{"n_layer": 8, "activation": "gelu", "norm_eps": 1e-05, "dataset": "wikipedia_en"}
MLP neurons of a small language model. Each row is named by its layer, matrix (up: input weights; down: output weights) and neuron, and shows model dimensions 48-111. Each number is 128 + 32 x the weight over its row's rms, rounded and kept within 0 to 255.
A block is one neuron, or neurons of one layer that tend to fire together. After each block is what it responds to, as a language model described it from the Wikipedia text at the highest values.

L2.up76 [ 88 120 139 100 124 152 185 141 132  98 105 129  82 153 192 153 133 118 156 125 158 170 122 105 147 157 115  54 161 138 121 132  61 149 152 123 123 125 166 132 140 140 109  52 127 148 153 146 136 191 121 131 112 154  78 109 162 137 175 138 100 122 141 116]
L2.down76 [149 166  69  84 107 125 136  86 156 133 108 182 100 136 166 136 137 166 119  65 150 140 123 116 107  90 122 124  95 122  88 216  98 149 113 114 169 142 165 122 172 137 136  94 140 103 127 101 123 188 135 176 102  89 111 169 132 145 135 115 147 109  97 184]
L2.up89 [ 87  91 152 148 127 171  71 129 108 111 197 130 107 128 128  95 159 131  86 128 111 198 153  77 148  88  90 144 124 123 127 175  37 153 102 131 146  95 123  93 143  92 140 133 106 130 101 146 147 146 121  94 126 152 136  96 124 142 146 172 158 145 191 205]
L2.down89 [ 77 148  99 112 113 113 145 147 147  94  94 109 161  96 142 150 100 172 178 156 106 127 129 117 103  90  71  86 105 114 155 146 162 122 133 182 109 119  83 133 141 110 180 188 126  70 100 106 132  75 119 154 115 103  74  92  92 133 135 149  66 117 152 120]
L2.up843 [130  87 138  98 118 133 122 137 162  76  69 141 110 160 183 134 148 134  93 144 142 156 159 100 165 148  47 118 130 142 111  97 117 113 151 162  71 171 164 139  64 116  97 148 167 120 102 193 125 123 169  92 137 110  85 109 106 126 158 130 133 157 159 145]
L2.down843 [ 96 176 133 119  79 184 146 117 133  95  98 140  90 162 154 103 128 129 174  92 111 141 102  95 140  80 116 116 156 119 171 138 119 164  72 114 131 109 155 120 109 124 116 136 218  82 160  64 128 108 123 101 138  67  84 138 132 138 167 130 108 178 163 144]
L2.up935 [110  77 155 134 133 143 153 123 122  70 132 132 157 127 201 109  94  97  78 125 177 180 130 117 126 139 130  67 181 149 124 105 104 165 123 106 102 146 189 138 145 128 119 140 151 123 189 118 112 177 170 112 114 133  77 108  90  88  93 178 180 116 151 117]
L2.down935 [101 116 149 135 106 129 173  61 132 198 118 119  41 143 132 146 186 108 159  70  99 180  95 137 134 110 113 159 134 124  90 186 159 110 174 116 169 152 148 101 113  98 102  67 123 107 102 168  94 129 104 157  80 107 183 135  74 135  84 132 126 132 143 106]
Token after single capital. The token right after a lone capital letter or short abbreviation, mostly the period of initials in names (T. R., Harry S., U.S.), also apostrophes, hyphens or word pieces (T-shirt, I'm).

L3.up26 [135 127 110 109 198 145 155 105 141 105 108  97 111 125 132  93 124 178 135  63 125 159 185 145  48 111 170  97 152 107 141 134 110  90 109 187 127 143 122 111 133 126  79 147 238  73 167 175 160 106 132 134 154 152 143 138 121 153 137 139 137 138 124  99]
L3.down26 [160 113 143 126 105 133  83 157 136 137 118 185 137 185 150  57 121 139 114  81 122 151 122 130  78 121 136 152 158 105 180  70 120 119 121 128 181 178 130  97 102 141 158 137  92 145 116 134 119 125 141  77 150 146 157 126 129 100  56 125 105 115 122 179]
L3.up717 [130  84 155 104 131 184  80 127 149 148 120 108 127  97 175 143 181  92 105 114 126 102  66 136 135 214 131 147  97  99 172 174 121 175 185 136 129 114 164 162 168 114 143 103 139  73  86 115 138  89  86 143 103 103 138 126 144 130  62 166  71  72 148  82]
L3.down717 [176 111 160 199 109 174  55  72 120 127 148 143 130 157  48 159 156 126 113 141 162 158 152 135 108 134  98  57 124 167 204 147 161 122  92  60 117 182 135 166 100 162 101 151 151  91 107 146 123 110  61 124 137 213 122 120 123 137 181 160 100  88 147 101]
L3.up930 [138  66 160 121 114  87 189 113  95 123  67 136 127 111 153 108 104 187  98 193 113 192 189 138  80 111  96 173 133 130 183 124 106  71 142 108 132 125 105 178 153 147  88 137 145 136 138 101 121 152 102 132 132 128  90 203 114 156 115 139  71 107 108 182]
L3.down930 [ 91 145 144  98 136  36 125  78 112  52 163  95  61 132 154 128 148 135  99 206 110 139  58  88 110 142  98 116  60 130 126  59 188 169 135 107 112 131 170 120 154 136 151 151 129  95 100 147 121 103 132 129  94 172 142 115 114  45 121  73  81 143 165 172]
L3.up1135 [121 101 120 149 120 158 151  91  85 119 158  93 148  95 150 112 147 120 165  94  60 114 210 107 100 113 190 190 130 133 126 192 154 171 108 116 112 160  94 194 110  90 104  73 108 142  87  84 108 137 129 143 138 120 135 115 109 127  97 122 107 129 160 179]
L3.down1135 [154 124 120 143 129 102 115 108 126 107  87 119 123 137 125 109 124 156 147 126 125 110  95 129 144 115 190 127 174 122  88  94 133  80 123 110 143  97 109 116 175  85 127 118 131 162 114 128 153 162 150 101 174 181 130 125 171 119  72 118 164 135 151 124]
Fixed-phrase completions. Mainly "of" after quantifiers (some of, many of, most of); also tokens that finish set phrases like World War II, 1970s, at least.

L5.up590 [172  96 112  88  98 134 167 132 141 114 122 151 122 130 108  99 190 144  80 121 150 147 167  97  85 163 154 132 112 181 141  87 141  82  70  76 130  94 133  91  83 114 159 167 112 127  90 163  51 148  82 157 113 137 130 118 149 111  85  73  78 159  77 134]
L5.down590 [ 93 115 108  63  69 132  72 189  83 111 133 115 143 166  71 138  93 179 133 125 122  97 139 124 139  96  91 158  93  75 129 128 198 120 153 108 145  74 120 138 130 126 102 198 144 119 182 125 158 100  71 104 167 126 124 156 108 130 135 153  85 152  90 148]
Name and heading endings. Final token that completes a place name, proper name, heading or table cell, e.g. the pipe after "Porto, Portugal", a closing ===, or "ur" in Kashipur.

L2.up244 [171  85 115 149 130 148 130  99 132 186 139 165 164 160 115 125 159 108 106 159 147  91 184 132 124 129 118 118 102 142 110 176 160 114 106  86 157 146 148 131 125 143 131 112 179 146 122  89 148 179 147 132 129  52 156 106  85 182  89 102 171 164 164 121]
L2.down244 [ 85 171 151  54 156 112 102 111 124 168 157 110 146 187 166  90 122 147 100 161 107 134  74 125 102 123 110 158 148 148 144 126 156 147 124 123 130 142 103 206 178  85 152 126 112 166 120 207 120 119 115 163 224 159 132 236 120  74 140 115 167 130  46 142]
L2.up570 [129 125  96 131 131 184 149 103 140 189 139 143 106 135 133 147 156 137 170 178  90 167 113 198 123 190 137 156 192 102 136 114  93  83 129 185 119 159  69 125  42 152 131 143 140 110  63 221 126  81  98 130 143 163 115 183  93 179 135  61 116 192 151 109]
L2.down570 [147 209  80 142 137  59  91 104 105  75  83 150 109 162 176  65  99 133 110 105 115 218 125 155 107 139 196 129 163 140 154 122 139 109 118  77 100 144 166 148  75 137 138 120 105 146 152 214 112 131 156 141 114 187 124 203 145 178 141 107  89 119 155 163]
L2.up901 [ 94 144 144 132 120 176 174  95 204 171 119 156  92 139 131 125 112 131 110 171 173 136 160 119 124 152  93  91 167 169 189 103 199 150 112 149 149 106  74 124  84 144 143 148 112 134 186 123 218 113 154 104 158 121 152 117 114 127 182 120 120 142 156 125]
L2.down901 [123 144 186 140 110  84 128 145 113 105 167 175  72 100 188 101 157 113 136 197 115 144 107 103 164 119 109 147 133 149 116 116 129 127 120 183  89 166 103 146 178  55 141 148 105 109 126 156 139 101 143  98 124 118 120 204  99 121 156 196  75 172 113 117]
L2.up1001 [113 150 102 148 122 163 165  69 148  73 150 115 155 146 132 111 139  87 157 148 124 100 205 139 111 154 112 170 102 153  73 102 153 112  80 111 156  99 127 145  91 242  80 139 162 191 134 105 146 105 176 160 133 131 129 163  83 116 132  60 161 126 129 129]
L2.down1001 [139 183 136  96  35 190 132 181 143 144 134 168 105 140 126 124 149 116 109 122 135 101 107  95 120 165 125 146 148 177 128 162 148 159  86 148 118 166 116 112 168 110 177 139 179  98 120 176 103 129 108 122 133  61  99 155 162 170 166 137  87 163 116 174]
Table row-end pipe. The closing pipe | (sometimes a final cell value or ;) ending a row in Wikipedia tables, just before a line break, as in sports standings, scores, election results.

L2.up1365 [100 105  82 161 161  86 141 147 147 190 154 153 141 183 131 187  65  75 166  90 112 104 123 112 160 115 100  86 104 167 104 130 128 139 142  97 196 151 150  66 129 141  99 150  90  32 166 131 133 161  86 152 143 122  98 145 144 136  70 149 181 212 146 149]
L2.down1365 [144 136 161 106  90  95 136 112 182 101 132 101  93 116 112 157  74  97 123  81 110 138 103 140 103 160 108 110  75 205 149 197 151 154 112 108 140 114 139  93 155 134 137 155  97 144 174 134 162 114 197  72 129 215 132 186 112 135 130 129 145 122  79 160]
L2.up1385 [164 132 142 128 103 147 149 136 132 127 112 128 137 164 102 107 129  95 140 182 170 176  89 186 115 111 113 150 113 139 122  99  98 126 184 126 108 204 109  90  74 118 174 150 145 176 155 170  79 132 122 116 108 166  77 114 134 179 110 151 141 160 158 182]
L2.down1385 [ 43 151 120  96  92 128 155 134  88  99  95 105 106 159  83 158 113 104 118  70  85 121 133  87 166 148 128 146 132 144 181 197 130 133 188  95 133 101 158 115 147 144 105  82  70 156 112 137 121 127  99 134 142 182 112  48 138  85 150 112 156 109 111 109]
L2.up1466 [107 179  85 166 150 162 133 190 112 143 136 131 181 140 147 144 106  56 144 114 144  96 117 124 122 187  79 153 155 104 106 107 181 136 173 107 111 210 136  90  93 142  98 120  93  53 109 122  70 153 136 117 146 137  80 151 148  67 109 143 132 194 145  98]
L2.down1466 [112 130 162 136 111 168 203 102 173 181 107 115  91 137  63 171 119 108 146 113 101 128 143  74 119 111  99 103  90 164  55 135 183 154 151 133 119 138 140 112 111 139 139 127 142  88 116  89 157 139 152 147 125 168 118 155 125 174 111 121 119  90 143 136]
L2.up1509 [154  80 104 128  99 105  66 204 148 129 165 134 141 130 145 163 118 154 105 137 155 159 160 138 106 130 146 136 146 141 161 168 180 130  94  85 149  99 162 149 146 154 156 150  91  85  69  92 146 122 148  86  90 156 132  97  87 128 117 136 170 132 122  80]
L2.down1509 [144 166  74 101  93 117 225  91 126 123 108 128  79  71 143 160 112 133 174 147  81  39 102  81 107 163  99 122 105 157  92  96 188  82 103 148 141 150 132 154 136  98 107  79 128 133 145 115 178 134 201 168 144 166 106 159  93  95 148 118 151 147  95 105]
Coordinating list separators. Conjunctions and separators joining two items, mostly "and", also ";", "/", "or", "|", as in "Chemical and physical data", "Government and politics", "protein binding; chemokine".

L2.up234 [ 96 131 106 110 103 102 142 110 132 169 142 133  72 163 152 119 184 153 159 120 123 186  89 178 143 118 206 190 120 106 129 135 118 173 100 185 122 141 152  97  90 121  57 161  83 142 155  93 157 112 190 170 114  85 135  99 136 146 156 136 105 137 140  97]
L2.down234 [153  53 113 130 159 157 136 153 137 122  73 124 176  48 142 129  89 112 112 112 154  99 153 166  85  83 137 112 189 101  89 100  79 114 146 114 122 174 121 112 136 118 110 120 147 110 116 111 108 112  99  73 114 119  99 158 185 114 117  90 114  83 135 167]
L2.up471 [ 77 189 106  96 127 161  75 132 173  93 107 130  95  79 145 150 183  83 116 168 130 138 162 148 116 147 105 177 112 139 164 124 154 174 126 158 151 119  88 161 121  69 154 117 171 138 127 121 127 139 109 181  86 105  87 122 175 139 108 122  85 153 148  56]
L2.down471 [132 180 175  89 152 137 194 100  73 123 142 121 119  47 148  74 100 161 107  99 114 172  39 134 128 126 186 142 154 138 249 144 121 139 148 104 138 149  88 168  97 144 122 144 134 161  90 112  98  60 103 117 143 112 149 107 145  89 139 123 123  98 107  80]
L2.up769 [ 89 154 150  71 133 129 125  99 126 140 146 170 160 131 137 118 100 165 182 166 136 168 163 116  86 131 110 104 121 137 119  46 165  87 135 152 173 127 113 134  66 112  43 116 153 106 166 121 152 167 145 125  96 173  94 107  87 138  91  69 138 129 143 114]
L2.down769 [134  91 136 134  91 170 135 151 155 132 133  95  86  84  89 126 125 236 117 146  78 135  95 114 138 128  81 116 140 158 181 169 105  78 122 133 143 175 158 134 113 114 107 158 142 143 117  91  85 113 128 174 155  80 160 186 109 100 131 183  69 137  72 120]
L2.up1210 [ 85 137 129 104 131 147  83 156 172 106  97 120 153 166 140 116 130 121 151 143 121 141  82 136 100  98 100 182 138  49 164 116 181 153 149 177  86 145 147 187 165  86 175  73 116  98  90  79 132  90 102 105  92 123 149 145  90  72 110 109 107 103 136 117]
L2.down1210 [117 101 142 125 156 130 116 170 119 151  71 101 139  72 132 115 159 153 133 131 138 122  99 144  95 100 116 133 113 134 161 145  87 119 117 132 150 153 123 146 160 136 142 147 114 221 160  94 101 111 153 204  78 181  62 118 134 198 147  56 140  77  92 131]
Quantity "of" and dates. The word "of" after a number or quantifier (one of, 500 of, two of); also month names and day numbers inside dates (13 April, June 5).

L3.up802 [181 116 175 131  78 188 119 143 136 108 127  88 151 136  82  55 120 138  54 112  73 140 154 176 130  94  97 130 130 105  84 113  55 127 112 138 139 152 168  64 137 141 138  90 133 170 144 143 143 125 196 142 118 123 117  91  94 118 131 159  95 127  98 141]
L3.down802 [121 100 129 186 118  94 179  95 159 143  96 104 155  75 143 180 145 184 166 114 114 104 127 137 147 126 101 155 157 119 122 199 111 101 132 137 119 140  91 117 104 108 139 112 119 139 133 163 135  84 127 145 172 177 141 170 154 123  74 124 114 116  85 157]
L3.up1025 [119 117 116  95 145 165 174 104 144  95 126 114 116 118 127 155 107 147 118 123 164 169  91 117 133 132  83 177  98  82 142 171 170  84 132 135 137  89 163 121  97 112 148 154 149 111 157 131 131 164 103 152 118 119 114 145 172 143 123 146  73 133 153 177]
L3.down1025 [ 76 160 101  93  63  83 114 123 221 176 130 168 116 124 114  99 168  73 131 144 116  74 147 129  96 128 147 175  99 129 119 117  99 107 125 126 139  66 142 153 158  88 129 119 142 195 146 136 108 126 121 111 207 144 112 130 140  93 119 138 159 178 141 128]
L3.up1339 [ 89 123 122 157  36  48 141 177 118 106 159 100 108 123 120 125 165 123 148 154 171  75 156 109 154 131 144 118 117 108 137 121  25 142 113 160 128 168  90 147 147 163 141 127 192 154 130 118 143  25 151 116 176 103  98 122 143 103  76 112 196 174 124 162]
L3.down1339 [172 140 109 139  98 140 140 111  43  91 127 139 166  88 128 111 157 170 156 107 166 160  96 121 117 125 150 191 154  64 138 155 142  66 116 165 123 107 158 133 160 148 114  73 136  93 142 102 128 130 176  95  98  78 107 165 120 134 120 146 174 123 148 158]
L3.up1347 [ 87  67  75 183  92 134  90 161 171 125 121 137 155 166 125 161  98  79 134 152 183 167 107  65 156 165 114 142 141 132 125 101 125 211 118 102 128  94 140 188 119 155 140  95 141  92 163 119 178 152 194 138  69 156 169 123 115 122  87 107 117 127 142 189]
L3.down1347 [ 95 119  69 104 165  95  84 138  39 128 167 113 157 113 146 123 106 114 127 128 119 109  58 103 161 146 201 165 140 135 126 111  63 170 169 108 145 101  45 146  73 107 166 132 123 131 155 108  95 126  88 143 120 130 116 191 136 130  70 114 184 209 130 127]
Initial-letter continuations. Token right after a capital-letter start of a name or abbreviation, mostly the period of a middle initial (John H. Pryor, U.S., F.C.), sometimes a later name piece (Hübner, Ghazni).

L5.up663 [114 159 122 104 145  93 120 131  59 195 152 150 158 183 119 129  94 164 115 108 112 148 156 218 116 121 126 176 147  82 171  99 144  99 109  91 174 117 142 111 128 109 120 149 171 136 124 128 125 112  77 109 169 166 163 104 103  80 162 144  94 107 139 133]
L5.down663 [132 109 139  89 101 125  99  95 100 106 118 150  99 156 103  96 141 105 124 147 132 125 119 109 163 124 133 144  87 167 103 127 151 134 134 143 163 144  88 147 141 195 144 127 107 118 132 113 160 116 154 168 109 161 161 103 130 116 105 134 140 171  91  58]
Quantity lead-in words. Words that come right before a number or amount, like about, nearly, less than, area of; weaker on scattered word pieces and table headers.

L3.up226 [115 142 193  86 129  86 108 125 140 114 109 154 132 151  97 144  90  47  71  89 112 131 125 135 146 135 170 100 167 113 166 148 149 110 104 171 131 136  87 107 117 149 118  90 117 133 136 125 142 131  74 144 168 121 114  99 138 147 130 180 129 132  87  96]
L3.down226 [ 91 137 111 181 108 137 125 110 149 151 181  85 197  98 134 133  81 142  90 135 141 180 126 132 160 124 111  59 111 136 170  88  97  69 145 167  99 139 143 106 131 101 115 127 180 132 105 188 108  75  72 125 114 182  78 130 117 141 131 156 149 143  90 138]
L3.up355 [124 103 130 130  91 119 171  26 191 165 130 109  74 173 107 128  98  97 105 146 134  96  85 115 129  81 118 180 105  87 138  98  96 115 107 191 118 136 145 112  87 143  79 113 135  84 189 209 196 161  81 142 145 112 111 125 113  88 183 100 146 110 118 122]
L3.down355 [109 201 174 122 112 125 105 162 159 136 144 122  89  91 161 147  95  71 153 169 197 166 116 119 168 147  86 134 199 177 208 169  51 125 108 239 174 205 127 140 137 118 155 154 104 113 117 231 174 111  77 115 138  68 127 121 116 100 141 204 121 173 115 134]
L3.up901 [106 156 153 119 160 163 185 115 165 149 144 134 132 129 135  94  70  29 123 114 142 136 102 115  98 151 121 167 166 145 147 163 134 106  41 185 144  88 164 150  99  94  76 103 130 103 158 179 143 155 110 121 127 121 152 144  91 115 160 141 147  66 123 119]
L3.down901 [150 213 132 119 107 104  87 144 144 108 104  83  77  85 187 127  81 122  97 100 185 163 148 118 133 158 157 136 106 150 170 154 129 147 147 115  72 178 121 182  94  53 132 134 103 135 168 146  97 158  88 139  98 149 131 128 115 151 129 143 106 116 174 133]
L3.up1120 [105 174 126 110 141 142 166 125  92 170  72 140 162 117 127 143 144  86  69 102 124 137 102 129 143  92 157 119 183 134 128 152  88  91 110 154 137 143 105 188 131  83 145 186 112 148 138 207 130 125  69 145 132 100 130 142 143 111 105 106  76 124 149 173]
L3.down1120 [145 112  84 139 120 101  84 101  72 157 116  98 103  64 139 146 116 125 105 135  74 136 185 179 102  84 153  96  99 137  98 145 153 155 138 104 155 103 186 130 130 136  95 101 125 128 117 138  81  95 158 120 124 132 136  91 129 149  87 140 107  97 178 110]
Last column of table rows. Cells and pipe or line-break tokens at the end of a markdown table row, such as totals, "Report" headers, and final scores. It also fires weakly on sentence-final nouns like places or channel.

L2.up426 [107  86 137 153 126 102  89 145 114 186 113 115 100 170 163 120 134 141 126 108 113  82 158  88 164  70 115 202 131  71 123 129 176 204 147 167 131 100 105  84 173 135 143 147 117  61 140  79 194 123 125 114 144 140 156 133 138 109 160 196 156 103 145 117]
L2.down426 [128 187  75 159 129  90 107 162 161 158 133 175 142 163 167  99  97 108 162 122 116 116 140 114 122 211 108 181 165 128 131 179 151 130 148  89 122 159 121 117 173 111 122 149 117 126 137 176 165 125 123  91 103 125 115  82  83 114 138 151 179 140  73 132]
L2.up540 [123  90 117 101 139  86 127  99 141 113 121 110 109 106  89 189 100 134 128 137 191 135 157 107 147  97 117 207 148 153 165 127  87  85  88  87 120 148  82  81 156 139 141 110  89 132 191 141  56 101 127 107 138  80 104 137  93 156 174 157 165 113 181 113]
L2.down540 [162 110  97 111 108 121 103 144 135 170 141 179 127 193 109 139 172 119 143 135 121 154 177  79 101 149 166 129  88 156 151 102 121 145 131 107 100  27 125 153 114 100 127 136 201 111  89 121 120 112 101  78 148 143  99 120 145  89 116 177 104 123 107 130]
L2.up956 [101 100 161 182 104 108 144 118  71 129  77 137  64 125  73 129  91 106 150 109 104 107 124 114 145  94 122  61 112 132 119  96 157 123 130 124  70  95  84 187 160 117 219 146 114 131 157  91 144 134 141 113 154  88 178 149  76  68 149 146  58 140 204 124]
L2.down956 [115  73  82 145 100 179 112  99 120 102 103 107 140 145  89 161 132 134 172 126 112 143 110 105 123 130  73 143  62 156 129 161 114 157  47 136 151 142  40  63 135  84 143  71 157 104 154 146 189 129 132 198  66 155 130  80 106 139 134 117 115 126  80 115]
L2.up1040 [164 141 143 120 159 116  98 164 127 156  89 163  60 105 120 139  79  93 110 137 106 126 105 115  91 171 113 110 142 150 118 126 149 153 100 147 133 149 107 128 114 153 141 139  99 172 101 111 184 174 128 163 130 128 133  87 139 133 101 175 151 105  94 154]
L2.down1040 [118 106 135 146  78 128  95 149 130 163 178  65 131 147 103 150 183 164 149 118  78  88 107 171 127 139 127 109 159 149 136 122 134  99 112  85  62  93 144 141 141 124 139  97 129  80 133 156 145  88 165 125 123 100  83 105 186 133 169 110 122 103  81 139]
Compound-joining hyphens. Hyphens (sometimes apostrophes) joining two parts of a compound or name, as in Piast-ruled, Iran-Contra, Hesse-Kassel, PML-N, Li-ion.

L3.up596 [153 207 102 169 165 117 125 155 105 145 215 107 191 157 181 154 131 111 175 129 195  84 110 105 154  61 115 114  99 108 142 103  75 129 111 132  47  52 111 119 103 178 144 118 104 152 110  90 117 190 151  52 165  91  80 134 115 128 129 129 122 200 126 130]
L3.down596 [122  37 131 173 119 141  95 138 136 163 135 112 116 155 116 165 122 149 103 125 121  77 169 142  84  84  66  88  52 135 114 169 197 118 131 162 135 159  55  86 113 115 181 141 146 152 115 178  82 131  82 121 161 199 149 158  85  92 153  63 155 153 134  95]
L3.up651 [126 130  96 157 121 106 132 122  81 125  94 127 180  91  85 126  91  70 144 134 133 112  96 129  86  98 136 139 104  61 143 185 130 110 155 116 158 133 116 152 130 115 191 122 156 126  87 132 149 217 110 109 114 148 170 114 159 169 126 160 129 118 115  82]
L3.down651 [146 136 112 136 108 105 153  57 189 162 149 120 162 152 166 130 140  88 139 152 176 128 154 173  93 176 138 121 175 177  91 146 155 162 148 103  76 144 158 153 164 143 108 145 156 119 116  77 141 106 110 132 133 161 107 127  81 101 107 147  93 165 185 182]
L3.up1027 [138 166 182  80 164 130 118 168 126 148 125 184 142 143 132 135  86 129 186 106  97  74 151 214 168 123 117 208 130 174 134 127 111  63 165 105 127 140 141 153 153 134 106 175 166  98  90 199 153 177 138 121 103  90  94 130 159  99  98 151 116 115 120 132]
L3.down1027 [147 161 116  98 146 127 165 143 198  99 188 137 147  83 124 103  91 130 135 129  81 113 147 114  77 133 138 104 144  77 114 142 134 147 185  76 178 112  96  58 137 115 106 161 183 113  89 145 155 141 113  94  75 112  87 164  97  63 151 132  73 118 154 139]
L3.up1534 [171 169 115 157 140  98  95 159 106 141 130 122 166 134 114 120 100  60 130 126 117  98  80 197 133 129  79 173 180 137 140  63  76 114  73  95 118 145 139 148 132 142 123 122 181 123 110 153 127 138 154 100  98 180 186 130 122 119 137  90 166  93 162 122]
L3.down1534 [140  73 132 137 161 135  85 103 115 164 120 123  85  89  96 124 226 178 123  87 120 140 171 108 149 141 136 114 170  88 127  99 118 116  87 147 178  73 121 145 104 143 129 120 149 160  63 146 136 139 120 137  91  87 102  99  97 106 125  86 124 172 107 129]
Self- hyphen and joiners. Mainly the hyphen right after "self" in compounds like self-portrait, self-publish, self-sufficient; weaker on other compound hyphens, apostrophes (men's, couldn't) and mid-word pieces.

L3.up675 [109 164 113 194 131 154 138 168 156 133 158 164 116  98 129 157 111 118 130 132 115 108 103 184 153 138  71 132 100 168 103 136  88 121 143 140  65 174 147  87 132 198 161 139 130 130  36 110  95 160 177 107 111  97 102 106 157 199 138 182 100 150 124 146]
L3.down675 [155 101 128 155  99 146 184 120 153 140 118  64 118 164 145 151  94 101 155 147  62  75  48 181 142 110 128 128 158 143  75 192 131 111 151 135 106 209 122 149 104  71  88 152 112 117  96  69 128 123 132 115 152 159 143 169  82  74 128 115  78 172 131 118]
L3.up832 [127  97  89 149 125  98  93 117 148 138 117 128 181 153 170 120 137 150 165 140  98 112  96 139 107 139 140  89 188 186 109 110 152 142 148 172 100 116  65  95 129 141 172 124 113  80  95 164  88 118 166  62  59 195 112 180 132 141 154 146 161 126 100 139]
L3.down832 [135 114 129 129 175 111  90 155 162 114 165 208  97 132 148 116 154 137 121 186 139 124 104  98 187 128 176 132 178 103 135  85 181 147 131 164 117 123 120 118  98 106 106 125  87 119 124 110  99 117  93 199 130 144  95  88 160 115 111  90 129 131 133 104]
L3.up868 [157 153 139 105  92  86 127 115 124  97 116  85  84 255 120  86 131 161 134 160 110 141  99 150 173 128  62  92 117 162 110 137 144 105 109 121 189 194 132 114  61 116 184 111 107 109 140 144 132 171  95  77 112 143  78 131 127 156 116 130 112 115 165 177]
L3.down868 [119 159 128 123 150 133 109 134 139 128 161 139  89  97 122 127 145 100  87 172  63  73  81 153 129  89 129 135 161 113  67 108 170 166 142 173 137  76 151 138  63 120  96  93 138 117 180 152  84 174 160 183 117 151 175 125 103 197 110 124 101 149 114 122]
L3.up870 [ 82 167 113 125 176 123 138 164 100 106  96 119 152 124 134 137  85 193 157  94 118 121 165  98 183  96 112 137 127 133 115  48  63 181 138 132 153  90 183 117 117 140 109 142  68 140 108 114 117 120 108 128 173 108 116  83 121 155 162 130 152 101  59 152]
L3.down870 [134 145 177  94 192 109  73 139 151  88 156 136 167 125  89 118 100 160  99 114 157 141 143 105 112 113  93  91 147 131 111  98 153 152  93 131 182 154 131 138 128 135 129 120 132 118 165 158 123 130  83 126 103 100  72 110 204 116 156 148 126 127  96 124]
Fixed-phrase second words. Second word of set connective phrases, mostly with after sentence-initial As and well or soon after as, plus and in paired-noun titles or headings such as "Taxonomy and systematics" and "life and work".

L5.up1328 [105 100 101 117  73 150 171 113 131 111 132 158 118  91 128 180 158 132 135  97 139 145  95  96 110 156 110 163 172 159 111 174 124  56 107  93 211  95 120  78 117 157  96 169 122 142 109 100 170 137 100  92 143 187 143 108 126 114 120 121 143 134 154 123]
L5.down1328 [118 163 166 172  91 137 145 144  95 101 186 111  38  91 143 182 160 120 120 133 121 131  91 130  90 130 132 141 123  75 161  79  94  93 160 106 157 170 142 130 134  86  87 130 114  97 102 153 113 131 179 167 154  81  97 127  97 101 183 128 136 119 118  91]
Mid-name joining tokens. Connectors inside multiword proper names or compound terms, right after the first part: hyphens, slashes, "of", apostrophes, e.g. Gregory-Aland, N/A, Gate of Heaven.

L5.up447 [141 131 155 122 135 120 128 103  77 160 123  93 128 150 108 168 198 135 100  88 121  97 130 130 133 139 113 131 151 146  91 135 173 147 137 123 162 204 152 156 164 121 125  94 105 128 103 118  87 131 139 109  92 122 131 170 174 140 101 137 127 204 165  79]
L5.down447 [ 88  90 180 122 116 132 122  84 100  85 159  83 111  98 165  89  93 123 127 105 140 149 175 127 135  71 177 158  69 135 184 154 180 149 153  84 133 125 161  95 191 171 184 160 135 164 144  59 130 149  60 131 121  76 158 110 118 156 166  99 138  55 128 120]
Connectors between paired items. Joining tokens such as or, and, slash, dash and table pipes between paired terms (Hispanic or Latino, boys/girls, 1970s–present), plus some mid-word fragments like intre-pi-d.